Part of a small language model's weights.
Size: 10 layers, 3 heads of 64 (1 for keys and values), MLP 512 SwiGLU, vocabulary 8192.
Training: a variant of Muon for these matrices, 208M tokens, 16962 steps.
MLP neurons of a small language model. Each row is named by its layer, matrix (gate and up: input weights; down: output weights) and neuron, and shows model dimensions 48-111. Each number is 128 + 24 x the weight over its row's rms, rounded and kept within 0 to 255. A neuron's up and down rows have the sign that makes its largest values positive.
After each neuron's rows, "fires on" lists the tokens most often at its 100 highest values on Wikipedia text that the model never trained on.

L4.gate195 [121 155  79 105 123 112  86 142 143 160 136 111 167 137 175 124 141 113 149 164 163 110 160 142 107 120 159 148 117 131 180 124  97 123  86 118 143 123 111 135 137 128 134  86 130 120 115 148 141 129 117 151 167 130 148 100 155  91 153 104 141 115 123 133]
L4.up195 [119 113 156 141  91 111 153 143 193 131 162 144 112 139 124 136 130 118 140 123 136  98 123 125 110 130 109 126 134 119 114 126 153 111 145 115 147 101 103 144 111 113  99 110 154 101  89 109 111 164 178 110 157 130 140 116 105 117 148 115 128 146 189 105]
L4.down195 [119 148  87 131 126 128  96 110  82 124 139 131 113 129 148 149 131 141 127 106 123 121 144 183 156 154 133 101 131 146 135 131 146 140 100 102 108 106 129 152 148 117 126 101  84 146 164 158 151 156 139 123 123 117 133 158 148 152 131 160 128 104  92 136]
fires on: "s", "d", "nd", "ing", "ies"

L5.gate466 [139 119  94 144 132 138 142 156 135  93 150 130 106  77 175 103  95 110 133 137 140 162 137 123 137 131 121 132 144  72 153 123 126 137 142 145 111 124 134  92 113  88 147 124  74 157 116 139  83 132 204 119 124 155 113 156 140  88 142 134 105 122 110 133]
L5.up466 [130  74 162 123 107 120 111  75 120 139 148 129 144  87 141  77  79 106 168 123 151  70 131 111 128 107 150 106 123 131 158  94 131  99 135 136  90 110 138 126 101 128 117 150 115  89 167  81  48 140 148 126 110 163 156 118 118 102 155 128 118 110 148 106]
L5.down466 [115 141 115 125  95 101 118 138 104 121 105 118 140 105 138 114 133 108 153 132 121 172 105 113 130 137 108  87 169  49 179 110  84 113 152 126 111 147 149 134 112 132 154 148  91 119 123 140 133 105 126 141 155 127 147 143 183 119 158 152 114  95  92 105]
fires on: "ly", "\n", " first", " almost"

L5.gate208 [134 131 155 162 150  97 146 165  71  96 111 136 175 120 149 147  87 130  87 171 126 133 175 131 154 148 110 122 137 113 107 142 111  77 111 114 113 131 102 107 165 118 123 116 124 110 129 128 133 108 101 129  92 118 131 136 144 121  93 115 142  90  87 120]
L5.up208 [134 141 126 120 183 115  95 159 130 145 116 138 124 168 113 161 182 101 157 166 135 140 149 112 177 143 102 130 139 109 128 137 115 115 114 151 124 155 173 136 112 141 122 111 151  97  95  88  94 125 124 116 110 129 166 144 149 110 136 142 123 105 131 150]
L5.down208 [102 149 152 115 117 108  96 164 138 146 152 104  48 113 134 131 112 148 152 109  91 105 133  84 112 149  96 134 138 139 104  96  49 142 122 129 102 162 117 137 151 118 120 143 164 137 124 107 133 147 160 136 140 126 163 120  91 143 193 146 125 153  96 146]
fires on: "th", "e", "p", ",", "g", "head"

L5.gate372 [119 148 153 154 123 139 110 122 129 124 146 133 170 102 146 116 101 119 145 153 108 166 159 136 122 109 188 147 123 120 120 109 169 110  92 147 112 126  75 110 122 130 138  98 100  95  98 125 123 108 122 131 127 127 145 118 162 154 134 107 133 102 139  60]
L5.up372 [133 161 140 114 152 119 149 137  81  87 148 109 158 158 110 112  93 137 139 159 148 116 130 130 126  62 119 160 142 155 143 119 124 165 112 103 139 159 129 120 173 133 153 117 143 116 132  90 151  94 153 110 122 165 145 121 116 150 149 125 111 130 120 107]
L5.down372 [122 114 117 150 197 140 151 111 128 189 141 167  77 121 124 143 142 147 113 140  81 124 122 122 109 167 126 127  99 122 129 112 120 103 149 116 122 110 168 139 161 124 127  91 130 140 125 154 134 161 162 148 111 116 160 102 202 144 143 118 113 134  98 141]
fires on: "th", ",", "b"

L2.gate149 [157 125 141 123 119 183 138 143 154 130 125 138 138 139 145 137 139 156 108  84 131 119 116 126 116 112 129 113 160 121  93  83 159 134 106 151 128 141  89 121 120 126 123 147 146 151 133 178 181 127 185 131 123 139 146 135 142 149 110 128 119 186 118 133]
L2.up149 [141 120 138 118 122  91 115 105 149 132 101 119 121 140  96 159 123 132 129 138 125 161 107 139 111 160 136 146 141 107  94 123 150 120 107 134 107 153 134 130 148 121 117 137 118 159 131 111 126  88 123 148 136 150 144 107  87 148 147  88 121 143 170 154]
L2.down149 [ 84 114 183 168  75 128 102 150 124 131 137 145 132 178 157  88 180 131 129  89 125 115 128  98 100  69 114  94 156 122 181 120 107 116 113 117 125 125 127 102 141 103 166 152 122 116 131 122 122 129 152 121 131 141  76 121 110 145 111 159 136  92 139 112]
fires on: "th", "h", "nd", "st", "on"

L5.gate234 [114 150 149 137 120 163 133  96 105 127 108 144 160 134 131 143 151 116 142 101 102 154 125 113 117 157 135 148  93 131  95 135 144 135 146 111 114 163 118 136 131  89 128 146 187 101 114  99 143 166 142  74 144 148 157 153 123 155 151 115 128 142 152 148]
L5.up234 [ 84  97 131 150 124 116 130  97 144  88 128 147 122 110 144 144 103 129 158 128 144 158 138  91  81 116 128 149 128 126 104  94 112 134  74 130 116 117  99 112 108 116 104 144 109 145 140 131 189 141 155  95 142 108 150 126 121 163 183  83 103 112 142 119]
L5.down234 [110 143 124 150  98 145 140 140 145 176 103 131 112 160  98  93 162 147 135  96 136 139 133 111 138 151 115  96 135 119 108 119 117 133  94 131 144 138 134 165 109  98 193 172 137  96 139 126 130 134  83 158 121 120 116 101 144 105  99 158 119 100  79 166]
fires on: "t", "g", "h", "bo", "th", "o"

L4.gate117 [ 82  97 113 140 167  97  99 109 102 148 117 105 114 125 149 125 123 109 133 117 143 108 147  77 116 137 102 137 143  94 131 106 126 147 143 126  74 142 107 119 126  91 134 129 174 109 104 132 103 147 109 126  95 159 131 107  96 143 125 112 115 168 152 127]
L4.up117 [113 131 163 126 155 122 128 140 161 143 139 135 132 112 121 119 145 167 174 121 145 153 168  96 196 138 119 161 176 113 116 135 101 113 134 138 143 193 137 153 112 146 118 107 141 119 140 102 125 116 129 151 152 133 135  77 142 156 118  93 121 141 140 151]
L4.down117 [103 146 122 135  95 131 138 122 135 140 130 129 128 139 145 185 166 103  85  93 112 140 116 133 117 150 121 137 118 137 111  83 165 152 156 149 119 104 149 159 143 130 108 109 151 139 118 123 131 129 131 123 141 145  74 154 119 115 117 123 134 101 123 116]
fires on: " and", " to", " from", "ir", "or"

L2.gate61 [122  92 147 152 152 133 121 141 114 107 123 106  90 114 154 141 109 140 148  93 161 108 142 133  85 127 104 141 182 123  93 123 180 108  89 137 163 103 115 140 129 147 163 141  98 149 127 115 155 152 109 136 119 133 128  77 118 115 105 132 154 129 130 172]
L2.up61 [ 96 156 115 117  80 147 147 104 139  84 141 115  87 132 132  95 159  92 110 128 109 119 142 146 132 138 157 162 134 127 116 136 127 123 122 106 126 138 145 140 117 123 121 120 143  92 186 116 150  92 156  99 123 150  93 134 135 104 147 111 128 135 121  99]
L2.down61 [120 103 143 120 129 149 107 153  88 133 148 124  86 125 149 137 139 170 120  79  99 107 108 113 109 126  79 152 101 135 155 140 154 134 135 158 138 118 158 116 111 113 116 152 121 152 108 122 113 195 111 144 140 108 126 102 161 105 122 134 152 141 138 157]
fires on: "en", "on", "de", " Road", " Sky", "d"

L5.gate317 [ 96 119 109  98 170 158 161 166 143 109 149 153 137  95  97 137 124 154  81 187 143 156 113 138 136 142  86 131 146 129 125  90 115 116  83 164 124 168  92 131 136 132 114 161 140 134 142 137 141 140  87 125 151 113 102  89 127 112 111 137 134 142  99 118]
L5.up317 [124 148 119 103 133 168 115 122 143 122 130 122 151 147 106 178 122 148 139 152 107 115 129 169 100 106 167 145 135 109 113 167 133 105 129 122 103 162 119 108  94 123 140 154 147 128 140 117 120  92 138 124 130 117 139 161  91 135 150 126 138 149 114 151]
L5.down317 [152 141 132 139 175 125 119 165 113 139 126 158  95 138 118 160 149 142 165 117 146 103  99 129 127 110 144 143 150 144  97  69 134  82 124 148 160 122 147 127  90 150 123 133 117 102 152 119 106 138 132 133 184 126 149 118  83 119 114 111 133 143 144  98]
fires on: " named", "ent", " located", "d", " Ad", " based"

L4.gate359 [157 100 167 116  91 120 147 116 145 159 124 116 156  98 130 115 149 136 162 153 104 110 130 130 118 119 105 121 132 136 147  95 152 104 142  99 127  84 120 122 128 141 144 132 126 155 102 145 141  97 114  88 159  99 129 152 167 101 155 114 116 135  87 130]
L4.up359 [127 121  94 132 119 118 120 143 163 132 149 136 102 118 101 159 159 127 147 138  93 139 119 134 108 145 162 107 152 124 122 126 116 102 130 165 141 117 115 124 167  89 125 171 139 150 148 109  92 152 149 141 129 111 175 138 146 133 146 152  88  91 154 150]
L4.down359 [ 97 126 162 132 193 163 140 152 132 130  97 162 102 131 120 158 126 123 112 136 128 147 115 127 163 151 158 116 156 145  91 122 113 109 112 105  94 127 111 105  95 124 108 168 143 124 136 130 101 152 146 143 107 115 137  80  68 106 134 137 101 116 135 114]
fires on: " as", ";", ",", ")", "er"

L2.gate354 [154 125 127 120 164 104 139 141 116 107 155 125 144 123 150 123 137 123 101 102 135 144 145 135 174 102 131 138 130 138 158 102 115 136 156 153 195 138 122 137 105 131  93 110 136 143 141 143 122 118 120 150  52 109 103 116 130 136 154 128 153 134 146 137]
L2.up354 [140 106 109 108 111 119 116 113  57 152  74 116 110 101 144 168 127 131 139 136 129 166 127 115  80 166 134 136 140  85 131 132 151 100 147  97 144 133 152 110 128 140 105  90  96 143 111 138 110 141 158 128 115 168 108 166  86 130 169  78 121 108 153 113]
L2.down354 [168 124 142 156 158  94 120 100 135 155 107 133  99 122 162 129 167  99 121 120 103 147 126 140 155 152 140 145 126 170 158 113 166 141 143 120 143 114 115 130  92 129 111 137 135 129 103  81 127 132  79 164 135 125 110 130  71 156 157 115 105 135 144 103]
fires on: " \"", " un", " [", " none", "[", "su"

L4.gate487 [115 138  98 100 127 114 132 144 123 120 147 178 124 112 127 127 148 140 136 116 132 125 123 148 127 125 102 124 104 139 134 122 132  81 155 136 160 147 152 169 150 123 154 124 129 122 141 138 116  90 108 116  92 179 123 161 140 182 142 151 145  93  83 121]
L4.up487 [111 122 171 128 165 145 172 127 104 163 123  65 136 123 118 110 119 109  96 121 112  96 117 128  84 124 145 137 114 113 149 153 134 149 158 127 146 107 164 131  68 116 146 146 104 119 136  86 125 161 124 112 103 133 150 134 126 130 156 112 127 101 150 174]
L4.down487 [137 111 140 120 125 133 131  93 107  90 119 111 140 120 128 139 165 136 128 119 141 127  97 123 105 115 140 153 111 108 147 116 153 139 115 167 108 136 145  97 126  91 137 142  90 118 120 132 177  95 135 151 170  97  89 114 108  96 120 124 125 117 138 119]
fires on: ".", " when"

L5.gate187 [116 114  94 133 152 146  95 117 108 127 140 137  77 178 136 115 131 130 133 114 152 131 143 138 134 136 106 164 145 177 138 134 132 119 123 113 106 107 182 126 135 201  98 131 102 134 143 156 152 138 160 154  63 165 118 123 140 127 163 128 135 100 121 178]
L5.up187 [148 126  66  90 118 107 110 144 153 154 106 147 148 116 169 113 132 163  83  62 113 177 116 151 157  81 112 154 153 129 109 120 132  70 130 156 120 134 176 148 123 119 131 148 145 120 146 128 157 121  92  86 118 130 178 120 133 130  96 132 153 139 104 142]
L5.down187 [122 156 118 139 148 119 135  88 128 120 127 150 142 120 153 116 133 115 167 136 115 137 122 122 167 168  90 168 111 143 117 125 135 159 136  77  97 137  80 134  59 122 102 124 159 135 134 100 127 148 142 178 156 126 117 136 123  94  94 167 141 129 164 120]
fires on: "do", "o", "to", "be", "ch", "on"

L5.gate346 [163 146 133 133 116  91  96 144 150 118 139 134 164 167 175 145 127  94 142 112 120 103  85  97 139 142 130 142 115 153 119 128 170 148 145 138 108 176 128 150 123  74  95 138 178 137 131 116 154 160 112 158 119 150 135 128  89 126 117 119 101 117 101 121]
L5.up346 [158 165 109 130  99 107 103 125 172 127 124 131 142 125 105 176 127 110 131 118  89 147  88  94 126  99  99 105 150 128 139 143 154 142 172 102 154 154 121 145 144 114 133 121 122  77 156  92 127 135 123 173 112 177 159 117  92 118 129 159  89 124 136 151]
L5.down346 [ 92 152 156 152 125 123 136 145 139 111 152 135  71  79 123 100 130 134 112 104 121 107 176 131 111 122  95 139 109  92 150 134  96 120 101 109 124 136 103 110  61 147 131 126 157 155 135 112 161 126 129 120 105  84  82 160 183 154 151 137 131 140 147 108]
fires on: "s", "end", "1", "n", "ing", "can"

L5.gate491 [135 140 140 121 124 141 106  99 153  90 147 118  95 149 119 130 122 149 168  94 147 103 129 114 111 170 139 110 153  95 172 129 149 156 113  88 129 130 116  82 123  87  98 123 111  97 136 128 147 145 118 146  75 120 171 162 106 122 125  85 111 174  94 144]
L5.up491 [100 123 132  90 129 116 106 108 118 143 129 115 121 144 155 145 133 156 168  97 108 147 143 104  81 189 125  79 124  65 160 150 163 134 101 131 120 141 117 119 160 133  71  93 137 142 111 137 132 184  94 102 139 113 132 139 115 117  88 103  81 111 132 122]
L5.down491 [134 124 125 150 158  87 138 110 164 111 136 110 170 137  85 127 125 139 114 160 152 147 113  70 104  65 145 142 131 126 119 112 152 146 154 120  78 126 132 135 120 116 132 140 144 156 115 169 137 119 152 163 138  78 108  79 108 134 112 116 122 145 124 104]
fires on: " of", ":", "s", " ", "'"

L4.gate291 [124  86 140 123 142 103  48 167 161 154  97 151 146 100 108 137 144 138 151 103  86 127 114 137  85 154 115 148 112 144 147 123 100 148 109 118  88  98 136 140 142 116 126 129  91 150 132 117 164 139 111 122 105 161 128 138 168 121 104 132 144 113 123 115]
L4.up291 [115 114 136 174 114 130 152 113 122 180 116 137 140 141 130 149 127 147 121 103 143 189 113 137 138 131 115 112  96 114 164 125 125 126 109 139 125 169 134 142 136 107  97 181 144 139 117 146 120 115 105 112 127  96 165 119 100 125 137 142 183  97 118 112]
L4.down291 [101 129 106 134 128 156 122 144 168 119  95 169 132 108 110 149 132 130 149 151 124 133 120 142 130 119 139 170  84  90 132 115 121 140 101 131 141 178 120 186 117  89 133 131  66 146 134 138 136 120  94 118 122 129  99 127 124 112 109  93 146 146 133  97]
fires on: " that", "'", " this", "n", "t", " Running"

L4.gate272 [168 142 106  82 149 130 133 114 130 104 157 118 124  92 123 102 144 155 160 158 133 138 169 137 118 101 126 121  82 113 122 134 150 111 165 120 137 136 137 134 172 145 136 124 139 125 158  71 103 110 134 137 107 147 146 117 100 128 146 119  62  91 160 130]
L4.up272 [139 151 153 152 141 124 100 113 152 125  78 119 110 116 130 152 128 126 144 116  61 111 131 160  90 135 167 129 151 146 154 103 135 134 103 156 138 151 102 160 112 109 137  94 120 142 120 141 125  93 145 113  72 139 105 132 126 121 150 111  60 156 131 145]
L4.down272 [ 84 117 145 129 124 109 144 164 132  87  82 161 121 125 132 189  79  98 155 113 109 117 112 143 131 122 120 115 142 155  92 137 107  95 148  88 118 118 148 122 143 112 103 152 153 163 118 148 146 151  96 136 131 109 111 149 106  85  88 144 138 124 133 153]
fires on: " from", ";", " among", " to", " between"

L4.gate40 [134 155 124 164 163 155 123 131 129 130 176 136 129 141 121 113 122 115 121 109 177  86 128 145  71 161 132 150 158 129 142 141 180 100  90 160 110 101 145 112 153 147 138 112 156 129 134 103  97 147  99  95 160 107 123 129  79 122 125 120 127 130 178 140]
L4.up40 [100 168 126 149 137 183 114 137 158 159 115 150 139 120 111 101 152  89  82  95 127 162 143 134 110 169 110 129  99 103 127 128 108 171 140 128  84 113 107 145 124 159 110 183  77 133 169 125 115 113  79 133 104 168  97 156 173 117 138  85 142 163 150 146]
L4.down40 [125 111 121 161 118 120 141 140 151  79 139 153 106  64 152 175 139 175 170 152 141 117 125 109 138  81 159 125 107 137 159 108  93 111 102 107  94 108 107 121 107  94 116 134 112 122 101 148 159 132 155 132 110 129 121 124 152 107 119 153 109 100  97 123]
fires on: "te", "/", "e", "op", "li", "tic"

L4.gate28 [ 91 132 124 147 156 116 150 143 140 132  83 122 113 155 150 127 125 134 113 181 149 102 103 106  99 135  97 159 136 127 109 123 104 126 107  88 157  82 100 136 155 116 161 114 144 116 169 126 107 121  89 103  97 154 131  91 167 139 171 142 101  73 126  97]
L4.up28 [ 86 153 164 123 158 161 105 146 117 144 119 116 146 185 130 146 162  92 129 130 127 118 101 134 157 175 168 158 143 149  97 128 151 125 122 101 146 137 118 124 133 133 141 137 173 171 125 128 132 151 133  79 142 111 106 118 155 130 129  86 143 113 156 153]
L4.down28 [148 130 167 135 130  97 133 100  90 107 120 104 142 138 125 144 158 132 106 131  97 113 103 161 100 116 110 151 121 121 175 160 139 165 150 121 124 135 140 169 146 128 134 121 120 119 120 166 100 131 134 100 139 118  88 153 136  91 147 137  89 134 149 153]
fires on: ".", "ra", "il", "bi", "ni", "al"

L5.gate305 [ 88 142 126 146  99 145 130 153 187 139 134 138 118 170 113 162 127 116 105 103 145  84 151 145 156  81 110 154 113 167 130 109 123 104 144 155 124 123  77 124 100 118 143 174 110 101  82 112 133 113 114 126 132 136 141 147 106 101 200 129 127 133 109 119]
L5.up305 [138 134 120 149 125 146 148 167 128 133 127 122 110 153 123 130 146 125 134 130 155 111 158 132 169 102 130 132 103  98 135  86 101 123 102 124 111 112 130 132  98 104 146 160  91 134 100 110 133 121 131 138 111 100 144  97 147 110 161 120 128 136 126  68]
L5.down305 [134  99 127 128 137 107 112 138 111 168 124 138 144  99 116 131 127 118  87 120  88 143 111 119 118 122 153 142 136  77 139  80 129 125 137 116 118 122 130 108 157 125 127 130 100 124 133 130 137 138 192 110 113 105 154 125 107 129 133 126  90 121 160 175]
fires on: "ly", ",", "ise", " newly", "f"

L2.gate45 [131 137 163  97 119 132 166 102 101 130 161 100 133 104 130 136 167  87 110 137 120 125 114 142 143 104 170 137 180 135  82 119 137 100 139 136 140  96 153 122 179 105 112 137 105 131 156 106 142  90  86 146 123 124 159 121 115 143 161 143 131 167 127 124]
L2.up45 [106 105 129 136 119 147 161  78 169  80 117 113 165 153  90 123 157 118 133 146 119 129  99 115 107 152 155 130 160  92 104 135 136 124 171 123 121 125 138 139 102 141 106 116 133  87 148 127 137 123 138 133 179 162 150 140 138  80  99 160 145 136 128 150]
L2.down45 [162 117 122 115 183 137 148 108  96 116 165 124  65 149 124 155 100 155 155  99 144 105 115 123 104 126 152 127  98 183 132 178 133  92 111 164 164 129 117  90 150 143 163 153 149 140 142 150 120 103 104 100 114 130  91 107 153 139 113 133 128 143 117 135]
fires on: "de", "en", " De", "ant", "4"

L4.gate24 [ 82 147 107 146 186 141  79 153 155 120 147 108 119 152 106 128 137 116  98 100 100 147 109 124 136 108 126  89 132  77 171 144  95 161 170 144 147 101 154 148 123 109 110 107 120 138 107 105  99 155  80 141 152 116 139  96 124 155  88 140 150 108 139 159]
L4.up24 [124 139 103 130 121 118 125 149 146 143 178 114 160 174 145 111 108 104 111 131 110 190 110 155 140 116 141 157 186 140 157 147 108 103 129 118 178 155 133  98 130 125 129 104 126 147 125 129 140 123 112 137  94 163 124 100 140 106 141  77 126 116 106 161]
L4.down24 [121 147 174 125 165 109 166 126 107 152  81 107 119 119 103 161 124  58 166 123 161 111 137 135 148 100 152 129 140 127 143 152 146 102  90 107 162 114 131 128 146 138 158  72 156 109 146 117 116 116 103 143 116  96 103 171 118 127 124 137 125 103 164  71]
fires on: ":", "er", " from", " of", " to"

L4.gate171 [108 155 145 149 138 125  77 134 121  89 119 140 139 160 147 110 126 115 147 122 104 161 111 162 161 114 113  98 133 105 160 165 111 150  94 109 129 179 131 162 121 106 129 102 126  91 145 116 147 144 102 111 108 133 135 160 134 127 152  83 117 128 120 141]
L4.up171 [ 66 153 130  98 142 106 125 101  97 144 169  91 101 140 150  80 123 130 156  97  95 150 120 171 172  75 130  67 133 129 157 167 116 132 119 102 162 158 126 116  98 130 149 154 118 117 145 138 142 136 114 121 111 158 157 116 130  84 100 142 113 131  81 113]
L4.down171 [138 116 127 149 118 130 108 178 159 152  97 142 140  96 127 154  92 133 141 111 142 111 149 105 126 134  81 135 101 135 145  80 150 147 120 120 145 112 144 133 141 175 157 113 132 154 123 125  73 158 143 110 147  82 191 147  97 153 156 120 107 130 131 131]
fires on: " which", "y", "th", " that", " “", "—"

L5.gate226 [154 128 110 127 114 131 105 160 183 122 135 109 139 124 147 166 160  93 121 121 149 122  93 142 136 140 135 161 146 150 134 160 115 131 164 144 163 119  89 152 149 121 120  80 148 144 152 128 165 114 138 148 197  97  88 122 151 146 141 126  76 116 147 140]
L5.up226 [100 179 115 137 133 124 142 114 134 122  78 102  92 107 135 151 176  96 118 115 140 118 132 145 132 140 169 114 160 149 110 153 158  93 125 116 142 161 138 117 115 173 173 121 125 129 146  84 147 143 112 140 154 129  83 122 124  91 129 108 167 155 150 106]
L5.down226 [132 141 124 143  86 106 123 143 131 120 125 107 131 159 122 125 129 157 143 174 153 147 106 119 123 127 133 141 148 129  53 138 115 168  99 129  74 125 114 130 130 149 132 147 132 149 146 132 122 116 107 126 101 141 138 113 105 136 146 148 154  73 140 149]
fires on: " made", "le", " found", " (", " making", ";"

L4.gate394 [144 152  99 163  88 137 120 123 106 135 110 104 112 167 139 159 126 128 139 193 140 145 123 116 108  93 121 129 116 162 169 118 145 109 119 142 116  94 139 109 102 128 132 118 145 142  87  95 146 112 127 102 108  82 170 111 176 145 134 116 139 101 117 133]
L4.up394 [115 115 128 133  86 114 124 121 161 144 146 146 103 151 157 130 156 117 154 123 101 121 134 131 151 152 143 121 123 117 155  81 141 145 123 125 161  94 113 161  98 140 118 138 132  81 101 138 132 108 136 154 117 106 143 149 153  80  97 130 154 125 135 135]
L4.down394 [145 135 126  84 111 111 119  63 149 127 133 142 147 131 128 129 155 111 140  82 139 146 131 148 132 145  92 116 120  75 133 118 150 121 110 105  97 119  84 101 107 125 101 114 125 102 111 108 120 132 114 117 116 103 118  87 156 143 100 169 185 116 151 148]
fires on: " |", "d", "s", "f"

L2.gate487 [153 129 107 104 165 157 155 145 152 105 130 144 155 132 121  90  99  94 166  75 176 119 139  89 130 121 132 136 161 141 109 124 126 138 151 117 139 110 161 124 121 150 178 109 131  85 129 117 107 157 119 146 100  77 119 115 143 142 108 129  76 107 149 166]
L2.up487 [149 124 143 112 131 130 118 131 120 129  68 121 149 116 101  91 134 151 153 181 136 133 113 105 175 134 110  95  72 157 104 126 110 141 120  89 108 199 132 127 127 140 136 135 100 119 141 114  90  94 151 126 122 117 136 117 140 132 167 158 136 130  88 117]
L2.down487 [134 107 111 136 126  95 157 136 172 121 117 199 113 106 101 132 131 123 125  95 133 146  98 152 140 114  97 154 157 108 115 113 120 117 102 126 109 145 134  65 105 117 107 130 138 144 120 156 115  80  94 131 156 103 156 108 153 108  85 154  98 114 115 117]
fires on: " so", "do", "ten", "ub", "li", "fra"

L4.gate259 [178 164 113 129 145 128 151 132 109 115 134 145 127 148 191 131 151  97 119 172 132 134 129 128 118 148 151 121 118 128 162 145 108 163 113 166 144 120 122 112 130 122 124 149 106 102 117 134 144 140 130 116 145 127 116 123 109 154 126 127 154 130 120 142]
L4.up259 [150 155 142 110 143 107 127 138 118  75 154 146  86 119 119 134 140 137 111 149 151 110 127 116 130  73 163 101 146  98 117 163 135 162 141 156  89 155 157 123 113 123 163 146 112  95 174  89 143 152  93 134 154 144 139 151 123 173 159 134 116 122 123 102]
L4.down259 [141 128 119 118 145 104 150 125 142 163 123 175  92 135 120 129 129 129 131 155 155 152 163 131 146 146 117 110 142 131 113 109 121 135 150 116 126 129 109  77 146 124 136 155  86 112 123 160 108 120 147 111 152 142 111 155 198 165 100 139 138 159 106 162]
fires on: " of", " New", "ing", ","

L5.gate108 [129 153 155  87 116 143 158 103 178  96 126 114 154  99 107 113 147  86 130 132 122 115 108 107 131 106 138 136 148 119 158 120 140 137 106 156 139 130 149 134 139 141 135 142 151 176 172 123 110 178 170  73 132 147 103 130 120 139  99 131 160 116 150  98]
L5.up108 [145 137 138 120 118 142 149 126  95 147  93 150 124 159 140 128 106 145 140 132 154 114 152 116 115 121 134 113 121 123 130 145 145 154 164 174 119 130 152 109 105 116  56 153 145 184 139 164 147  91 174 118 138 108 111 126 128 154 133  95 167 160 125 109]
L5.down108 [147 121 145 115 144 147 138  86 126 122 148  88 116 127  97 104 123 148 129 168 148 119 183 120 187 169 159 146  96 143 138 133 119  80 148 118  97 149 180 148 141 137 139 144 137 142 124 141 142 122 158 117 111  99 117 106 187  66 111 123 148  69 162 145]
fires on: " with", " of", "ing", "ed", "e", "es"

L5.gate333 [115 137 131 142 164 118 118 146 105  91 159 150 112 150 124 124 129 128 124 108  94 125 141 145 127 143 130  75 145 139 115 144 135 121 146 131 124 140 128 148 122  94 111 201 119 173 141 130 119 124 124 126 117 112  95 140 128 109 136  78 102 157 100  93]
L5.up333 [149 125 113 100  86  94 139 123 116  93 136 115 128 138 140 100 143 150 120 133 124 126  90 116  91 141 153  73 108 123 121  92 160 152 144 144 178 131 117 109  90 141 106 125 114 136 163 101 146 126 107 145 105 123 144 133 151 152 127 123  91 168 130  68]
L5.down333 [118 122  97 186 117 134 148 110  96  86 146 101  98 163 136 130 126 139 181 121 102 109 129 165 159 129 142 117 143 129 122 116 134 143  94 145 110 133 134 157 153 106  72 152 167 134 114 145 136 136 106 140 190 125 134 139 166  95 130 117 155 151 125 139]
fires on: "'", "s", ".", "n", "son", ","

L4.gate261 [105 110 123 148 140  78 158 130 151 106 147  95 136 175 138 107 132 148 165 147 144  70  82 136 103 150 149 137 164  88 121 135 119 130 171 150 123  88 106 122 106 134 160 128 147 144 169 146 123 161 126  84 156 164 134 139 124 159 108 127  96 152  97 106]
L4.up261 [135 132 131 116  93 145 137 104 171  98 161 100 105 172 124 125 145 163 176 121 113  90 135 108  87 111 133 120 150  82 182 103 135 123 161 122 121 143 141 108 125 175 123 151 152 114 151 133 114 145 110  93 114 139 167 114 123 145 129 108 158 160 114 126]
L4.down261 [102 128 131 133 136 101 113 121 135 158 133 182 114 172 126 136 143 114 132 154 161 109 115 146 131 135 162 113 119 131 106 135 109 164 122 155 103 128 125 160 133 121 118 116 120 178 126 137 123 113 164 103 111 132  85 145 203 124  75 138 114  69 157 118]
fires on: " into", "ing", " from", "im", "in", " to"

L2.gate204 [146  85 122 166 148 165 100 120 119 136 120  82 132 116 110 158 127 142 129 100 115 118 108 136 140 142 115 119  94  99 120 140 152 132  99  89 130 122 108 158 119 103 126  97 157 135 139 160 111 160 138 106 113 117 145 120 111 109 140 144  83 109 160 124]
L2.up204 [111 144 112 128 134 153  94 161 106 125 216 141 126 116 152 161 115 113 106 164 145 102 102 124 127 126 152 150 156 148 153 142 100 124 149 138 124 144 131 106 115 129 168 128 111 163 163 136 159 111 113 143 121 106 162 110 172 135  96 110  82 103 116 157]
L2.down204 [ 96  96 152 144 104 118 188  89 115  85 111 112 125 105 163  83 102 156 117 149 128 165 121 166 115 100 146 129 161 129 128 106 164 173 104 105  97 128 124  53 130 119 106 115 151 126 114 103 151 152 111 134 167 100 146 114 105 168 133 149 129 111 111 157]
fires on: "-", "po", "ha", "hu", "'"

L4.gate4 [148 103 113 134 141 108 166 127 100 146  74 126 138 105 164 127 151 113 105 109 110 117 115 111 130 111 129 137 139 104 148 129 147 149 114 117  79 141 148  78 129  75  89 168  93 141 158 137 115 113 142 190 143 208 114 113 135 119 129 137 132 100 112 140]
L4.up4 [161 111 140 155 123  80 119 133  97 142 120 158  83 148 140 158 118 137 129  96 183 147 112  82 136 117  98 142 125  96  94 119 141 140 161 107  95 136 127  97 132 124 121 105 126  57 122 129 142 124 112 154 103 104 132 142 177 115 129 166 170  98 163 108]
L4.down4 [ 96 129 109 157 205 139 139  99 144 108 127 110 144 122 122 130 137  87 153 144 120 144 154 123 159 117 153 141 106 112 126 122 112 120 119 145 112 161 145 149  88 104 121 199 121 131  74 113 156 165 177 141 156 154 153 133  78 116 176 127 127 110  98 154]
fires on: "s", "n", ",", " that", " who", "st"